{"n_layer": 8, "d_model": 384, "n_head": 6, "n_kv_head": 6, "head_dim": 64, "d_mlp": 1536, "vocab_size": 32000, "activation": "tanh_gelu", "norm": "layernorm", "norm_place": "pre", "norm_eps": 1e-06, "positions": "learned", "qk_norm": false, "attn_scale": 0.125, "bias": "all", "tie_embeddings": true, "parallel_block": false, "init": "normal", "init_std_qkv": 0.0149, "init_std_o": 0.00372, "init_std_up": 0.0149, "init_std_down": 0.00372, "optimizer": "muon_variant", "lr": 0.0105, "lr_mult_o": 2.0, "beta1": 0.95, "lr_head": 0.00634, "grad_clip": 2.0, "warmup_steps": 200, "schedule": "wsd", "decay_fraction": 0.852, "decay_shape": "pow", "final_lr_fraction": 0.1, "batch_tokens": 65536, "seq_len": 1024, "doc_mask": true, "train_tokens": 555700000, "steps": 8480, "dataset": "wikipedia_en"}
MLP neurons of a small language model. Each row is named by its layer, matrix (up: input weights; down: output weights) and neuron, and shows model dimensions 64-255. Each number is 500 + 40 x the weight over its row's rms, rounded and kept within 0 to 999. Numbers have three digits each.
After each neuron's rows, "fires in" lists the words (lower case) most often at its 100 highest values on Wikipedia text that the model never trained on.

L4.up478:500448529503597444550506556490510468418570471502560512476591527454547500524501487476523453478489537574486471495484502474466506482579512436521536485468502476450421544480552501532501511539525613505540509545481529524520479491519547531487462475541523552495472566535459478527527513474512517435479535498540505518491513558529497534478486484433470513520530499471535556572412556502439475491475431569415455580472516545480504491571488512444512498475448527539447455572503430454585432520470551508564473501454473526547503530499514434550531532474469567514501486520440542471518540516599547481
L4.down478:467439476453450559518515531552512497515523530551424485472500501519440546491476468439514402537502581436462539488541473576512472512516512509514493502453478508506536432418520454473504557530518486500606426542524481513499557523485501480481521584408456514507526384574493546459544463541496436502520495475466535500496541514470486489495492503485490495492475485544574515471542539511513512506487515465514555493460523440509458491499489453554499495493523549456503477467437499512520485516528486500488506489527506491513403514511580551469517483507519492554464595539482467471494432526476508559
fires in: "from", "of", "were", "in", "to", "is"

L4.up1010:401511517528425547505495551384468541552532426485468478510459460511545458514550468427431522464541532581516526493458518513490516467497465474538535482470503468439509504480497409511442533501532517493484479502434544509556477481513495492445454485513515462478471485496604502438530447431557516528381496461449470519488491492474454469476505510508447507457521508457489477493492494542518534470500474521500481422569512485496554500544567496433571475489462467513479533466450547395559521533503485540524413453520522527527477517549419547489471553509485445613475529566517506512537507497515602507
L4.down1010:509470538470588497544514504476506484430494520474540489486559496470478565386499542516521499498488470498456480501517503522531487477492495500452556514493468566495489502460539510499507543535509512445434499533529514526418492490494528533479552509494478470486444476538497521502551533524473468472577493516541485508490356498554491494442471402454552457468457473493518487561520428462478488510414529439508494559536448567462472480517437491523472548527486500515508472520462469499540472469506465445514516475510450483526489492429587454509484411548521540494507539492473487465544450574428469583
fires in: "at", "in", "to", "between", "from"

L4.up958:471516511491527426479514452509490520411430565538521483536480430435501495488518547438491497485486467434545532514530534493458562394538550450469466535553516474496493545435495540473515481483489572468520498487486530541474490513491492455465537493527517499463467501547514549524501534548532534489521492477535497487457521499533523438445515501538582473467470489539481481540462519461517527536485472586526443529498547533525507544574506459514542533493456546532461490454528426518475427479476468483513475466482483497562495522483523459503477461546509539538508498533529448520489423463454463525
L4.down958:563561513525521534501468507470468525485455485587527577531536530470496507495440513544475513488510486606459457467426527495515479485469453587456490480489479551535522498509509534508427514507474510515486545506475499508442522444518456475497512463527429519490559487457470481546545483465495592546587491516512424486474427506513546543513538463435496468551506438513586500489510514482451525415482615469514471484528477494485551479520509582383457470528521507495483542504503518462545522449521497490538544458489466534527521511496503530493488502460455470557530476502472546444532545482491558513
fires in: "in", "of", "by"

L4.up1100:431434488503448527498566491482442523532513449454514555493526531448568587472456558460561524492487521487520581488534541431544462441511501504519500499475444440447511485517533459459534484503449539551505458472438551496505534449402481469494544471469572537538493556525537437523513470496500505468503495482504507474505488508489504482572444529564464484451466593517451523493431519551485482523509543479529515522522539515574455454498530592518556508460524513549477431463348473452499498454486505432513480440470553530469517515433422491505485526488517393502536545529477509489460464512462537388
L4.down1100:581471524530500509503522478529492491458474487511548518485464526494521484467480506504598590542481555467475518423485458560540529515484496489505445515442506482493539524586460476530495490477500434448577591562519546487440477559424529558520427553559487504401466486541593494482558575492523480528489572468476448445517467509482448499502451425495476474449436464465536512570527483482460470472496446512448535491492554572417458508556470401497485430450434444447451421507458495515579497537537519494482502439501524519497531465600518463446483542525533467512542444470486533469443532485464449536
fires in: "it", "his", "its", "of", "the"

L4.up443:491497493448529409506513520498488524497505560520465540476440509488421489446515547443465456520475515436528519487510491478487558564484492527518541482488516396512508509531446528397499550515557518502538492551542477499502397461478500489513495510524503492533450513477431490480552534505579509541449516598492525525542514546492576472492481547521567491562520446537496470527449551571491510454451472533524457442467516550520490490496502557431654453536496529440547448587517570422545430508452510513424473471437507559483483550477547467422479467499457489566490535512536486446480565523549514488
L4.down443:542498493546438484475492550451467453528486452488473534488522502528481510459428503571488483566537452470467522530570476449459494489560447518519480484521514551491499515443496575592506518532522462449557497501441462496506509520519493507482478490518462511486576539503527549499492535482512528470587467444448478544538427484442496477480433494495427550462548525488559503453472453452501509465578491507467461484491493479498516551541539473478449476478451500575399571486467511411553572539526534498546556586498492445496516475510496570512490513455545506436525445532457444561573506480453426458
fires in: "and", "of", "she", "or", "he"

L4.up750:525553511478546539484504448493511467469567589450532466457449539484492542563533464420580428426465493523490539505470494511576498503495411452560437501431511473506537465556526518489465539514538522562537470536478515477513503473552499516465565475447491483518474510582513474486483510530479551455530478556485482447474465514490559587439481547531518492493440420534495483476496416493472526479487459522471498502516485456510512550493564513463524463489494488487510557536461476476486462540437505520511507503512457429506583504492482573455463566450462545492489499448580504512423486496517463421
L4.down750:485463515499492493520499544460469477490430528477470534479596507551467485474441522529524484523496483496514509507566470484407516469464505546486569491507440530573622432491468524546537554494600532455492407432521489506429506496522449506535458503519525491493542558485478512470533463520467458528505518471496492575491442483563536466557450466511436493512542569450423512542463509517523527479548508547485465597512469513472504498496480560521524506407471564499462468488494527484507577565498499463518453508495571520445481539471543539531476429511546458482495495514410519460521556545499534603
fires in: "and", "then", "in"

L4.up1195:444485464559552498476481502453513512498457458468488521482473461486527578470510521513557519518538544500472554577459430492462503447475409511456437534525473516510509530428548493493540544481493451510537433521472419502514510474397441518462473495485515581495526515535464584519582545530516511497531493460419538502540447519534483482514463511473520531583467449526472500517492526450448509512578477533541506495474491515475502544559514509535417463469450515492503479502470476485481493438502535599471487434394509509545467480464503450494493505510540508521500465550528434516538451421513525481
L4.down1195:530579486446467467470539514445503540462482494480479489537561515496442482486468462489492559428483503563446546471490523514464512496542540559455547543531530461491536526540557486469502429439507511518405539431552537528474468514533513494484534572536492549468462525526500476520498470496495512451489522550526510462506503519541578414516551501506535448520511540573594514480530465537550480544419500521463499461483537449467551467471467536514575518564533507510434577449487495512505533492435451502457544535567487532512522499473460513543509476532410475483455499447531565560473508503444508533
fires in: "on", "of", "to", "not", "for"

L4.up1000:516496511516492455578525533456552534490496531506490472502466520486542489472541437439497552518541528482543573470505496509488481548489492481486541474460476434457447429431479475510491502480498534462524456435497465508592446494475572519517461512518489514543485442495535528469571452543517494495513442482469516490491442551524538533530479494444517498523505522535507446501559448457509591471529508559495487478563490462488561535513490526390483585513526501473505508537477521505495498486498597479510511471469387504464545525482493550502497508497519457532502457493475565494438466511455516544
L4.down1000:468550528492520572507521516543482505483484404506550479540426431496473552442429554485516424528449457515453388527516408532459440511502463531537562582511523507462552542535481546505515565524512417470441517525532502532501496487502524507460498420431496517445436510489485507528478573546443480492543576509489486521462443465457469485495483546508534523465501496457521562460464463508476450508423542501497479521485486547532506501514515456521489436487555516502523432531529492546509476513478476512468511473474495505557461484488488403477468510526407569499443469560474451537557503552526494413
fires in: "to", "and", "the", "he", "was"

L4.up562:512576463518454573509521509558495519441529543455449508549477451508504521539548485522529415490472529469449490457453470515478465529552481504490528487440505540451508450523493520593509499534461550566462497482505419560453503492515562494564465529480504552538501506494496503449454446564507486450472472475394484511502455521529539523529444496462514524498521424532489473499473477474493547472535522539391516560504547437547496591530542429436458601562538493515489469448533573468549488490485464628540502529504491506507531538496501460536541538566493556534480483535576451492468501479420460538
L4.down562:463487541557492460485545490510506544565571489483509457468511554516502556509495482548397461552539477521460519464562471576491488472558484504550541511466502529528550567578461512474492549408513443462402513504509441524516493510496533471549527476550495464542487510539478571502578453487484463492524528477524532381519537434452457408552529532499506477458479505487500490521517519506459524450506476532486480542532455486551491465470477475454483485521466483504533483487485511507475529531472513507449468469496510489512474505520449456477475522492441530412496483506486451514533552546598509496
fires in: "in", "has", "have", "having", "record", "since"

L4.up381:467539471454539460521550572520546447478436492463571597507417549504517600491496478440494454571493538468493531512483485522533489528494443480421527472479498583521545482442534446400559524491569529529554451507521485480593506447510433547452544471434536524509537523478540481462470420497491501544482462529486491519474518471497462496466459472528519536552515501490516483498490506471566487520528487506502577463472515500458502519454492526468476587498496505560501510508560531438466513465490425573456533501529463516420507571460526471512427465499484417534468511519500507469491527459506486501
L4.down381:543535516538464517508472394517607501547564465501533530513526569537545497436422464502446469533513574460532489494492560529508522509504500525550546497493508507453408522495553438461529465475553571555456537479552429490505495512499543485532472493493456479552469510552515549442527500542487499461547563489506545512505411518575515456455460518502554513464511431501553495485489522430490529532515559446484495520521530434520396476530487527473520541497523515494520513510473528403506517519543523462490514530501608497497498497526433523501515512473466520568469508498520514475463462439463487514
fires in: "s", "as", "the", "first", "of"

L4.up880:517475578534543454468445551437415484547478489479483599501533607475488508466530498474448512443556443549500555547439428450514527455538466540539525557552495463540455486489451488533554514437525525517508531445525464489563477388491503443522540547432510458547458507536466530514505494442488557521510518475437458557491422603496524443565467461532518536494541520547451464487453507537512464512525374476509588542452534451518461495530458486555553565519548474459477557523376440489498434541494495457513571488455506523551484494469493497451505491498439503509486490466477548521511444468471499460
L4.down880:553522508551498555507494485527497538491469564488529518524499463534523524490505518484590557546533467485436448500509507534496417462447540522507584519504534454452530543447415487474516476452546435562545463463555493510428545471519517445451474486487515493536455547520407503578508502499509472532461496598531457560504511470453536500465518573459458566479486546419479565480461515482545520523461533475506504423462555599492519508538471535528492475499518532472415466526560546481410531465470461552500496528474434479521565584424416516471473403479490455484546461465496457559494522528477519474
fires in: "of", "up", "20"

L4.up625:503466470561582545499487536457413550496524507435472539462536509508431510488485545574505528489452478483513495486558503496501543531548467414511431474503514507475465444504496483531455516540460581558479521471515502497486522483485510519542457451516553468473499523476471515551552588501472437560540456438511538456527525455477480551466418467461542505477494470548472491512507456446517425449479546448503543558544585446518469419481459496599522488500518497529537452473457510524425513435568469432525508515494476474453553488494616484542576599483494511504387451473523497484498514545549516508
L4.down625:553500468516507572542573525482502448461513548478543549491511547509486489502467454440456502468533473547521498523481424473474445510398499508545456450504505504497494447498516527507493454412498479459540459542495462519459476391527467498473547524520493574488506489504511547444465419461537458506475513498533404563502458510505512432500524558571428536469554543514545514429554502505536526565518482519478447433416514456461550561565464485469537470461493471594447532580514421520564485522473535497540519600490470469564475567423423491487481436549480541478515525524471523545485451511479500515
fires in: "it", "him", "them", "her"

L4.up123:524529459445524555521414440461523570457457504511475493516552527466525563508511453445550536450516519531479456558483555524580523560522457516530446417598482393540475483456544526551506460451456436511555444522488525428481503538516457558434465509438499447511502569545486514442538508532547559488543477559574435426477553489501526541473507482579479563550549464506402442484619464501514531427470488457466505468532483501462535473507529532487481544554505524484527441455489505526512590505632486505561505559532551507493468507498449445510465461473500452538455476517506544520448538496484473481
L4.down123:483455461474510535509512464524495471518542498526460478477541438525467507522514499497424517520481465472546536510483467426448500517401483538517549501542457526503485448542455510495476533562504503506489561544471458470477514450457495550503443502558432461555537474429559455495438459477465503593510488534522494511551426481487506554541508483532570505454500494493545467514501468510520516495495479549545466567494482427561510483552452437519570485461562488470514477513487530462530423482477470497545471480483474516523471486505513483525495510523483529472621470467463486479503463503506539432
fires in: "for", "of", "that"

L4.up190:464508486423545476530548458481532472528432462493449494496423463551528440536491534439480501502505516496543461491531528423507425460544501364449455450436524470590549511526481554543521396494462551494497474535496492546517529409528472446559462495452516467485537513496512513428554465527479586466492444440467439569515433463561559523508492475523496524513491411499512433512504521510548514525494504444498536469534557520506479528508460463517534490492562444503490425508512528510579456419520485477504559470499519540475520566493459455514526455501503549480419549548594478501548500576476452469
L4.down190:479493513522524472499534462467450473497560563506500461514458486543506479456521520520551488507522501458458545536526515559487544550492505460494504447424503570455500532499534527477501535441533512478422464475517460541507469496509513524520510508508485548456556459482506548509523549497500568578516497518532501395431553504573529552470525519476465502486535524497478533503449484457456518522510520528486438485566501520559498481471479532595523484534474622491542500596483503432492511501489507514492488612457541500519468490575435484500492600376496478491506549451455490501517433499559525458
fires in: "s", "a", "to", "of", "most", "time"

L4.up755:491422471476495550547511496433569519469479522489523555429455536504533483495492520527444511458500456493472525525473511518536484553453466430491521535559519493524545475461466501484452475506457486546481534464535495476471532468480593517442502545465464494513507370490557480493476555463557488479529410501518493542438450445414486453556535424529495537509502509560475501499472499510583561563502517451555463485497498473452453478585506548555589490508487573464478537544500534484579547471551442510480517453544482539426438537562472525531482453475458495562477478494450548492464518510433519471
L4.down755:516538488471606550436462481525483506535407482501488406512514470522508503416497467488482560517526476522506520529531515477435505491548467508506453489575504522488493542452488537518555497555530500540491558531480541493523418530497494464568477486507460459525425577442495514501503516579402477513531540490456496455502426539548480587519446504483565476505511439439564505506485474478447436539498637494530497562521471533545508560445475529491462474550522480560564501479519518495458506485512478506537522423520508573537521500469562439507508463559412518502516515501577442559519501516486453507
fires in: "of", "the"

L4.up822:518519461517499412423476535490474488485448482501526510458475464466499431505481441441519447481482456439510507540504501494479528513549478485485510504493472530534547477548517483563484517604545446506444506492449498482503564573527438467479510471495521467473538482516505526541492569480541512421467488497502514576440513556561488445555461425474529513465593497525430509517448510496447452554530495482518513481599494578519544553476481500517496484504511553539513489486503532510550469524476441447527496513509503514496501454520575404429479487507584507488524444584512485477475500482477495404
L4.down822:504532451485548543514521518551476454533434470534533493491518457442548511582514441510520565521550403521480504465481538403484500522538459455486525486562521512465469471492551466490476456440524497458538532498484508447498491481540474478443458425581418534492552535468519441515509420485507490529515496486475510521587442474474424560555510521506535557607467510415443512491485565499471518493459510491561464546507476494477565511572563447439439526573466395465439479486514501504488551517519502501491517424481457530524463547479511486444457535483512413511498479491521513472464503583533509461
fires in: "and", "in", "on", "a", "the", "into"

L4.up631:468549507498527536495517579536394476502517409499471502495505503614467477504493560490416518544457476611488462560498484448495455583459495485454471491516428505518519577499525497528462541495561521514512529518522523522449482449496492544528451482480439573485539519521552544535550500516489455556416531501481577474500573519568479549484518504520531498507500457450526472519534533493448544505429471539500478475513499559555500597479491518448423558511515532471483521487405541474516513501410499605440534504493507519522518487486475463495519512567504453505553527502518466593498454409559449517
L4.down631:509488481533555419525558542515461544592552438550528518471513528544441491517561511525524535487513535472529510496527542445428501518550505510470546474471588517530549515484570503446480506517492491580446546492495456507548502550474472483450508430506507489529470417572512506525535495448490500507459485525470512388515510457500553444526485548496550537501447514464623570482479537571505516377555419469549454468491473460476544511440501488480437450462462446518501457550495551484482525542401480553477484464480463448527548557440567483513498475534467527540502508508501447471502408451478519462
fires in: "had", "has", "that", "never", "without", "have"

L4.up94:527535478546536434515490513471437502437531482433498565478551524523538473482460512507448551500468499523513443471525453567494495469440533516501557532496561512554445410472445486558450519536563563482475527485513540546567540498465467549510487511568531452462473491539504465415512499449461518505547480509498517566515462448487551457469508542552491458512503519415485512496516495449455492435520460571531432541513489455576498460496584538514484502463494516532480467509512494580494602468504565559449478595502460503527526533458494539481479502475499464491520493540529575461493499525536470563
L4.down94:455527484485523432570434480587586527508438537477559483465500455576523544526532567593534491482473505532577467446545566457499495540480486495521478503470466546532549471456492462482452512470504490476499469482487495528601434455466523567410557420521495486468510428530428417519488497459551537471488512556552497509409446493522471486543455474481506526472503496564571553476542473445527495565529594498450486490521561486522468523581521610489533454561491557505489506501539494481545530556479514559463491434523514481447558485492447514502451487476524491483546447454555530530463451500556456446
fires in: "from", "and", "than", "to", "on", "in"

L4.up823:511569445551498512478502545552448567505515490491515474491428549530449562447449464521450489450438514487516523405514521480509544528562478462520484537475478505437492447474529486542474550542539579498494423479515513439476476458524454525579532486465432485427469504559493513435539529538501507528516561469465412529529505450498481506574404456579472436430546536492536493413525465500501496473493489499489490400525517484496507452510572445488523498499453542431427502461533523450540525447496467514521476521492467410538557471456496508496477534478489560495526459481514567511456569514478484505
L4.down823:506515493502538456495493502453468520522521474527464465457565492499506541504481493488559525431529490480451497478513444458464544511459583546464492536554542490602504524509463542567587525511473556479444494488530506487449460568522499549422534544520412481496553543499472576506489523448482495458546502479494572470494565486509484573480498504515513582511592472481508463541474485556458481550506475484480516539547510544543496514490449553582533536474453450524555505557472545533456499459475508552468491487501524479489523506536542484460476522531499444501459541483431395541573560501518503586
fires in: "and", "with", "also", "or"

L4.up499:566521498527422462498439516432451463426475510514524527502511505485497537452516530482514525500559533498481537503410430433477498526481540559515529456444461483470463492470537476499481525515513423522493422533483431451509484494502411546515517505501482537525518496498502562541556486606473429517505529534536562428458579544554580514531458518494465595514506525487514510460553492450498565449496525462427502608443409483552349501496459514537453476545586500533491545453514462515585511477508539570505443525468500486566446454497478513604471516368482478487503520488488496488433529507487549484
L4.down499:442510481483529506474483541522416470537537524535529487447491481486466453524452498514491454476509457494438498440520537511469461485556458503424468567418575559440545508472393524445548478463402411501538486510473540512499549515514457509503514505525517512454564471509552445456522591471550559469518381509526494452502596500514440447526559524486469483420498455505467483449537523487496451467533471541522537466484545434463485585579511477433543503489501486453474505489476517502495566482563528406515467527557501474494520595476498536489556523517517506491491482456515474459540498491486384496
fires in: "to", "of", "as", "a", "by"

L4.up1533:533538525431478515495462531471424546477501536535501503530514529494439485530511517481457499468617561557513526506497494436477529510531514505498500526512553487535469460489504515476522518540510538476499512496487491515569445517491439459475489521528545463412498584565555482442507516538476508476503542501530527565502496504489498415497496544528534584441502455554503501432496521495435523503426497491472547398535546469505494541524501550512510552498516495593482493578460484479481529481456510498527511435488541553455445521444498468531461528529494552554521451495473510550488465496515479489
L4.down1533:521518524545492450466460515572467464587464511499560500518431477511498564448478535473508611480524533596483452506470596449484467508458534518431428484432527467499541485510496478430504499489479592573477478427530533512451477445468491559460544500418495512518440492500445471490565431479527574556472542515515477499544549505574461543493500412525496521549416514526550589509503489565534511471485492438481497528444499565490541471502539541508519529509510421432451511515524499525518518450494442513460434447461487560506508485506439449522496493479469466561497463573538486431471523551496526492
fires in: "and", "for", "in", "two", "by", "to"

L4.up919:490572456565481461476496548450474465474513508506489414493551438468502511506513538537441565503533483473532405490477479458488540504490461463504487498469552518589521494557498491515469497514507526521509575462450489488408521464418482498520562463521508496475466483535518422489441530460442504445516517420559494444479587411431552479520542543464481509590582485495496432480568510453484491482521529481443534469496526495531417516509503461459510530466515509574533437557365513523511501469506476511502533488450436545498582497537566483503509511499484471478459480505529479581495428499446484542
L4.down919:456458504431511442477465478494460477516585475439535452565413483535533467528536509533480536477544524504502489482501500440520500524572532561507481551417414455473479440506558481499420491484473395553431471498462474508501511507519549467569484523555541517552499457431468496486541478497527548516471426465469485499494571508467458507484463499498558457471596542523485530497506453551509539564494437499541494448468488524559517534434534514509435443463514485475512465492483551493559480454453514461467428495431506517514487513570474534455498491511511484466497463524609533483482519433533493517
fires in: "most", "two", "one", "18th", "ones", "all"

L4.up35:517505481535523518466563499551449545484529501491471528460439520533517526582537472483493574466523438523539523429514469463474563477436535522504489498533494493508512468441456485454511580548512562520538446515480490526472511467537446486468508502495590501533581402491509434548468457432493605465502484466488375524477537518498535592504494516528524470600428478481541496476472494418468478429484497501493545575458488502580425536525495546592551518522485517527522520585470513503533497403435475550475467502456504525500499512491513508494474515472495453531529502473444494550463631600468452471
L4.down35:447461412462460470469455488438462513479436474562602506489581460546505465417441537516498553539519546495509534574507537473505541499527463484526497553435539540487535545470510489562530509548544449513507440505492568496537464491510496457526529484543461519584507551505439572474507531505515480450495464466526612517475450501479411463497541447457530507449542473556493526468493519477510475580498534561478534513398503472529501501477491535632471484489476483521484529409521502516501526516536543499472548453511457488495484452480560520506491490470543552525537555529495511483479474460416496522
fires in: "of", "to", "and"

L4.up99:500437522515514484517558482487520459501533508510513541530515425424550515466461466497557527525474475480520464490523489493502494546549524522500517488510466455582549533468538541480497523495485560404560515551518529446494436560517538446501498496550543536461469478457490449464441444512483533565465503496508474486621570529577514513421552525478550552608446501429427496498494506483545467413559474509430477529506510456446436571509531524513485468520461532551527489504559540540461502567457519518523474538504561479497501541512441499526408504514498397574498384534480528481436529489508522507
L4.down99:499465547502481475494453544503452521543465531460517489523526569467581475599606525572505509532482476475500464472517469483535527589545471508488492518563617489492468520530530531466482436509493432508550431518463513524570513563545476543525464441444464529492530568526526460523519537510585507477467484550523425438500533466470535481511491429563532489500481524566557487484555440524480462516505476453546575586522441496439494502501477465534535456503535489411480546432440489571502473547480467561449579535473472462469510492558506387523514492492505473462539488482534531528469492464488502484
fires in: "and", "or"

L4.up1268:536477473533571515501500543482477484499500549509549551551422528573575528439502518470458521515413429511486522469502540471480505486458426536472491465398510510523573497464531531436428439513518491528429446480520533488452525455573562448511473476501479485498518493490472459526479615506476409526505467536556442440511523456490524540534471479479553489484614471540530469464487483451509545422562525521519537521495488499447537497482408508485534496500520509548507440536551505525608503465496528579565501450510533545570560433432513369434506498447452487541495498620512512544483542485549488558
L4.down1268:421468502515484445504517490532554524504504492483459503450482518535499534486575573468536514539595505459503546525511437539477525492442478530473500584558532548462508519473480508506546553538491509482516493500513440486585504533554488617413515525440528462475460549507563482461519465502538520521515514449421512500511439508522486470520526492495491509495438485492531497521471567504550482538445512459532520501500489485438522596530529490450496528469436472427459486441506478466460476550513466422494465494566467471441494551477498548563510541532504527474494443450450516470492434465459499423
fires in: "the", "of", "and", "both", "with", "in"

L4.up984:435532484569596490489482487459484498489504498468493486493460470530587463425519482506469499563476462515463453555494465472475463524480538537573526482481472536548536521488546441529542429519443494467461570565606443488510530403474540433492570541528540497509495530584516565444524507448565622440502472468395449476535564498447449511526441530449408444497552459489497443407472502578461529499489457533503568509493490510441494539560499444522484468514535482561445523484456471477501516562462481514440493442483500496473525463545508508507493502532454447494498457506477470503536420504508462530
L4.down984:552480543457467532575483512503420521421510471499520522449501438531462532541470542425485468542541579504516517494417466564562494493526474539473455495513476539544525502522523522456484473493530485383463472512470528586499443530492533514426461494476517549472468457533644474439534493465509514512478490474466564526517472587547488473518466430518473514489425499516521448498495523416531455482486497442553495510494476480538525489483572494495509474509418527437553498597495486464582597455523517523487486588448497469535498553558463473563514499529479496499483505523465541434517519518454478465
fires in: "to", "of", "into", "over", "for"

L4.up227:455565487540503538479549456377539509451534461456430458538501515509484534485570460432481573511462455475480482565495471553518486495507481491456503521510538534508570454510451525465555431437547535495540508514517592514484530473445488522551485529482491478548456513496468610459539578493480560541550543491421472486531497491457470541534504506545495536470476519541551425527532540559485535475537510566421554484533463566566552534451524540549536509475516472482503472533477486500583559439479501489454494498530524503530575555517485476477452525441488489502505553512556484529555459487458518522
L4.down227:508442499512420538525486524458505545488487533499531488516464460527504507478469518524503533518529477562575584467464546537515532484542402420476483498531493466468469469511505480508525529435587537513486552501528571457455473436541559494422478483519476429471545455516497502462486490531507509534479540438475536450461492495471392542489528525473459471448467422495431497506501430502441508483434535487479521501418543523479487516525529490485447527422467458472449545572429545506434511505514523501491508460463509495497517466502549515491572513497516546489458516455513444474415476479537468559
fires in: "more", "most", "all", "other"

L4.up1066:460531460409548526526490510476520486449462503481504505490502533518459512544497428492479465452524455493553473503489478486526489502486432521493438534519503575501443448519537526474533564531558516491529452490498504505418482468495508505511499476454467532562455530508516436533545454508462571496446475505518464439470448495486612465457496523452474499483513414502447470487490523547536475483516478425496527506474428469535418520467456524470510529521450474599495451544490514537548516501449508534494486472539486413409544452497571517486490469511514523558470476519439530530527455436501525501
L4.down1066:471473513579546515515502529517472461551477540525642409496498490417508524502484509462486469556495507506473546515449462489457514452445480436517521495489540497519549507504476509477496513455546470507507521456524481489566592525509510478434581445494523479477521522517438474486443500482571491564441603481581426529497484566522488472563440524522472507500478511567521466523502478405486508456478466429500505470473499456493470508612574475511530496465507510578547542490520477481424510494493461508476457606437562532563501515541480457493474515510544527495525511508591490500489451583536517548
fires in: "of", "for", "in"

L4.up770:589470501546453499491579493492495534474534525479539482486448508514507544446490536506401527500500445561478517519504530489506427530447532488572543477513431544446435572435480452550463557564517531538555560437495519527584514503549530482562504472518438470557481542562545467470464515548504460483583513473478461530462499501434504550467485469565494543468463466515478363522527504476507535506493449488461495527538493506523412494532465572504543508524415557459537541493531514534562505515502480453451571494508460431463501468489471506499490537516492478481497488482511515480408478523510550466
L4.down770:516539493481515536509560519443483464491504523452508515462523534542487471430467488482543521538452581552580530473494524500590512419523450462501466469523519459491611473471535494451488492441560488531439473511505507525516467510516473569486440524492561465475456493510457579470438483502541474504491520450602504508581457438506475488547487587503553461435529518516482510470490493460509552554464494551466515494537541461415542491456580458456473481526501506503518437451516466458516500537587527545484484516505549489539524499397530498533534483467508512456442473524576468440514546416511503475
fires in: "as", "in", "of"

L4.up398:514505459548516521527463483451496442448516469472527448502558500446437492520512493443483497459520528531490489504513539588517498488439517501476518468469512487486501490425433573518465476530545479514540485538523476474509564504460512611499476462482530468464444525571385537531512498508529526528565559530490488545465464499556458469585431454471412526444448451486468576479501570555457468500528506580517498484524486525576463549523495470517517499493491466496506447583552457425471460498480493540460517609505490549523491489484432497429446429513465437487544481520513461481490500507494524503
L4.down398:468481427468553548451493481510518466509507551521459463450524552472559531503466450520463534469534432560480569431495568448493492553550480492450500451524507460498549457526579509434563474516516455518506426526426413498557527508398464458535503475548507472589478531553497535513495549502541471486463474465486547508499471457500506552457532448461524506504500507524518495532460589365442519466473555491535464441487561516509481473489522507536516521532525557404487480506511517607592533546544575461526530533468483465561454466504435472516557415488520592501503456496438550456481483550515525452
fires in: "to", "of", "by", "being", "be"

L4.up1163:511545509560559488504486459466510478505444528460513515457381549471481531501518480443459472564525551525514539509537470418481550483448529551476524488427493467543526544513489492538464450530543501451503424433454545512555504505524477454462501484520483516488522502531495504463515425413515496523489493537499441563464516460554504464521513513478541482469518463524482526472529464454548494486522518476526471491505531480474417488409564524507446494551491518509503465465464470516526527457459507585508461516522574575461479474429486500501502513510485427542526517593528488512559584460522532520
L4.down1163:473492430527463410446543507484491565489514472495478468533555465567557414499478398539508526427508518487453483469516514500463481474529503482538499531484520550515488467425518535542545508536405513479524413505527435510462498519542468471480513620527565498495463501489525513570545548555478497461566425465480521478560456505563523558427449529434430510468493503468504459508521513448568535534457512509493503517545452477539566504521495475478581524441464582458569451564536512447455498498576507439532548465500466399528510490587561465460502453483506549483559499518512536522486467495491504482
fires in: "the", "and", "in", "to", "of"

L4.up4:478540512406535544502431522529456502507510497545529574546510547558444515478516517523537522449541490546503445544443500528497487563453426501502499513522485481555458516489530510502466546548599530535542522488491566469547474506486526522479457487497521474426498540522471442468513462483468498434471511487507455447566495479485541511451532528489486445491478634498418482551398536459545545500431519442578534494427524485481446469507535546495525534488458475496483456495513554430556599522573462559489519567462586496418482418484522510471467478515493456489507535466487539528474522534572537488
L4.down4:559517499510433511471507508477512491488490488522474486495528451469470535545437538478557465534538550498489480477492440492461524531497462518483486550507457514387544551572532489530545461489448454484466476415578474490460459488524437470529598491556507447511495546478562500494512517549471448519577535514487563547472441531457482427442426520546469497493493399579560514503470501479523527469526440458466471472536485464429453487492576495487452494549490557454491523498464488519505489513449570548438522516481485541502463550489467513485522509460521464501350553513550439477424482456474508514
fires in: "for", "to", "on", "or", "with"